Part of a small language model's weights.
Size: 11 layers, 2 heads of 128, 25.4M parameters.
Architecture: RMSNorm before each block, rotary positions.
Training: a variant of Muon for these matrices, 848M tokens.
MLP neurons of a small language model. Each row is named by its layer, matrix (down: output weights) and neuron, and shows model dimensions 80-207. Each number is 128 + 24 x the weight over its row's rms, rounded and kept within 0 to 255. Numbers have three digits each. A neuron's up and down rows have the sign that makes its largest values positive.
After each neuron's rows, "fires before" lists the tokens most often just after its 100 highest values on Wikipedia text that the model never trained on.

L3.down139:098177136183057137149140133119155121116129133143126149125082125115161119109141124083122127104069139116110139142093117088130095128124131126142119120143102110143143116165134146100118121115111099123134130167148171144136209163093118152152108117124119129136152132116152133148124132138127168138109124140158083138178075109122165154119154116111128162117116136112135126115133108100123122138183
fires before: "=", "C", " also==", "P", "In", "M"

L2.down1478:114140104121154176101116121146120108167141143143136152113160104093124118111141175131115135120130171123146139128097147152074116115151105120130130107149145130135157183143151122142122105162116119137147086086141145130160091106146148103150123184162118128135118110124111146118144110141132113169104142199099074147141129153078157158138137140056123125113142136119147188115155144097141138156130
fires before: "oci", "ist", "earch", "um", "emb"

L2.down631:108149145138167129173159118131113133087120145120164115103116119105146137111121115143106133126139147141102154124151143157128115132147124156125100118066145101141117127167080050077137155134128138093145138122140114145077132116104131136134079147123027131138102121124162105128119139095115181106144097117097132090145087148158076133152113150110131124136129131149118132112104156197139111112100
fires before: "adem", "qu", "her", "ross", "rit", "ing"

L7.down1059:102129101159163164145141211115139110128119157146101108083112100103176098135147130132173103140101114122101105124086142147109135136139134150130113117137129103138142144135097113105129140090094121122115104119165142138100115101145110084146127067124127160129142091164122161135124130083112146157153145132141134115158146137078156076107093130150131090158128131114086174165150138113131182143119
fires before: " the", "m", " le", " Mon", " a", "ce"

L3.down763:151106142099122093083130132133128096125129130104097132162113103130136123071101134101139166130151163119051125165127123108080154137141126136144131080131081128092105097134161130116119128133106149111130118098110117089124111119132131131143146132161080144148113156142137119117143118103139093157147095104150156149158147092096134147163141100167099098107151119173107129123135151130154125119129
fires before: "and", "ad", "oup", "ay", "ound"

L2.down1329:151089143107131086133123148143131129131117108138118118140110113188100095109098127119143094106131148131100091083096089158107124156116089094140160140098157147135148128115091110123160131186117130144115127184123132162101156135162076103122114118116113151153127103124180144110110137131104116099136173132130107116134090141079121119109194182119142073076117130137116136162170123109107130104117
fires before: "ou", "ear", "in", "es", "al", "our"

L2.down136:165098138120113120129212168158139135120146127153127110138160144106148097146111108125129116147123119134135113123154100100140138141137156150160102116132098142140147121163114137143115163105128126121129165144129095132133179122120123127096093148171067147151142123123106108130173150154143104127112114098125086136167130115153150121099152132123139133096152105125156137109124129095124126121120
fires before: " I", "ia", "ia,", "o", "ia."

L2.down1171:148145113092139135089125068113167146122142120115108142157136137089146139129094083099165150099119118148099099131117112128123109153140155140107070134106137185079115160119125138121118150135184125128112142127126124112115165118104129107067115147122117131132129154120120143142137127161119163091102178153146106147123108109138141142132159131123148125138118133145114121116128160101154121167159
fires before: " be", " not", "v", " have"

L7.down733:128108180175131100116100148128183121115134186152141139167179134163142081140089156119121141113140137060126105163166119197145098164128086114135109100123131072148120136131144118148097147126076106116102112097118101130137095141116104146110103164098179132142116152171118121123126133188144106124130111105157153154187146111125144089144138098089143121102109127148128105128121142130144178080164
fires before: "7", "9", "4", "8", "th", "6"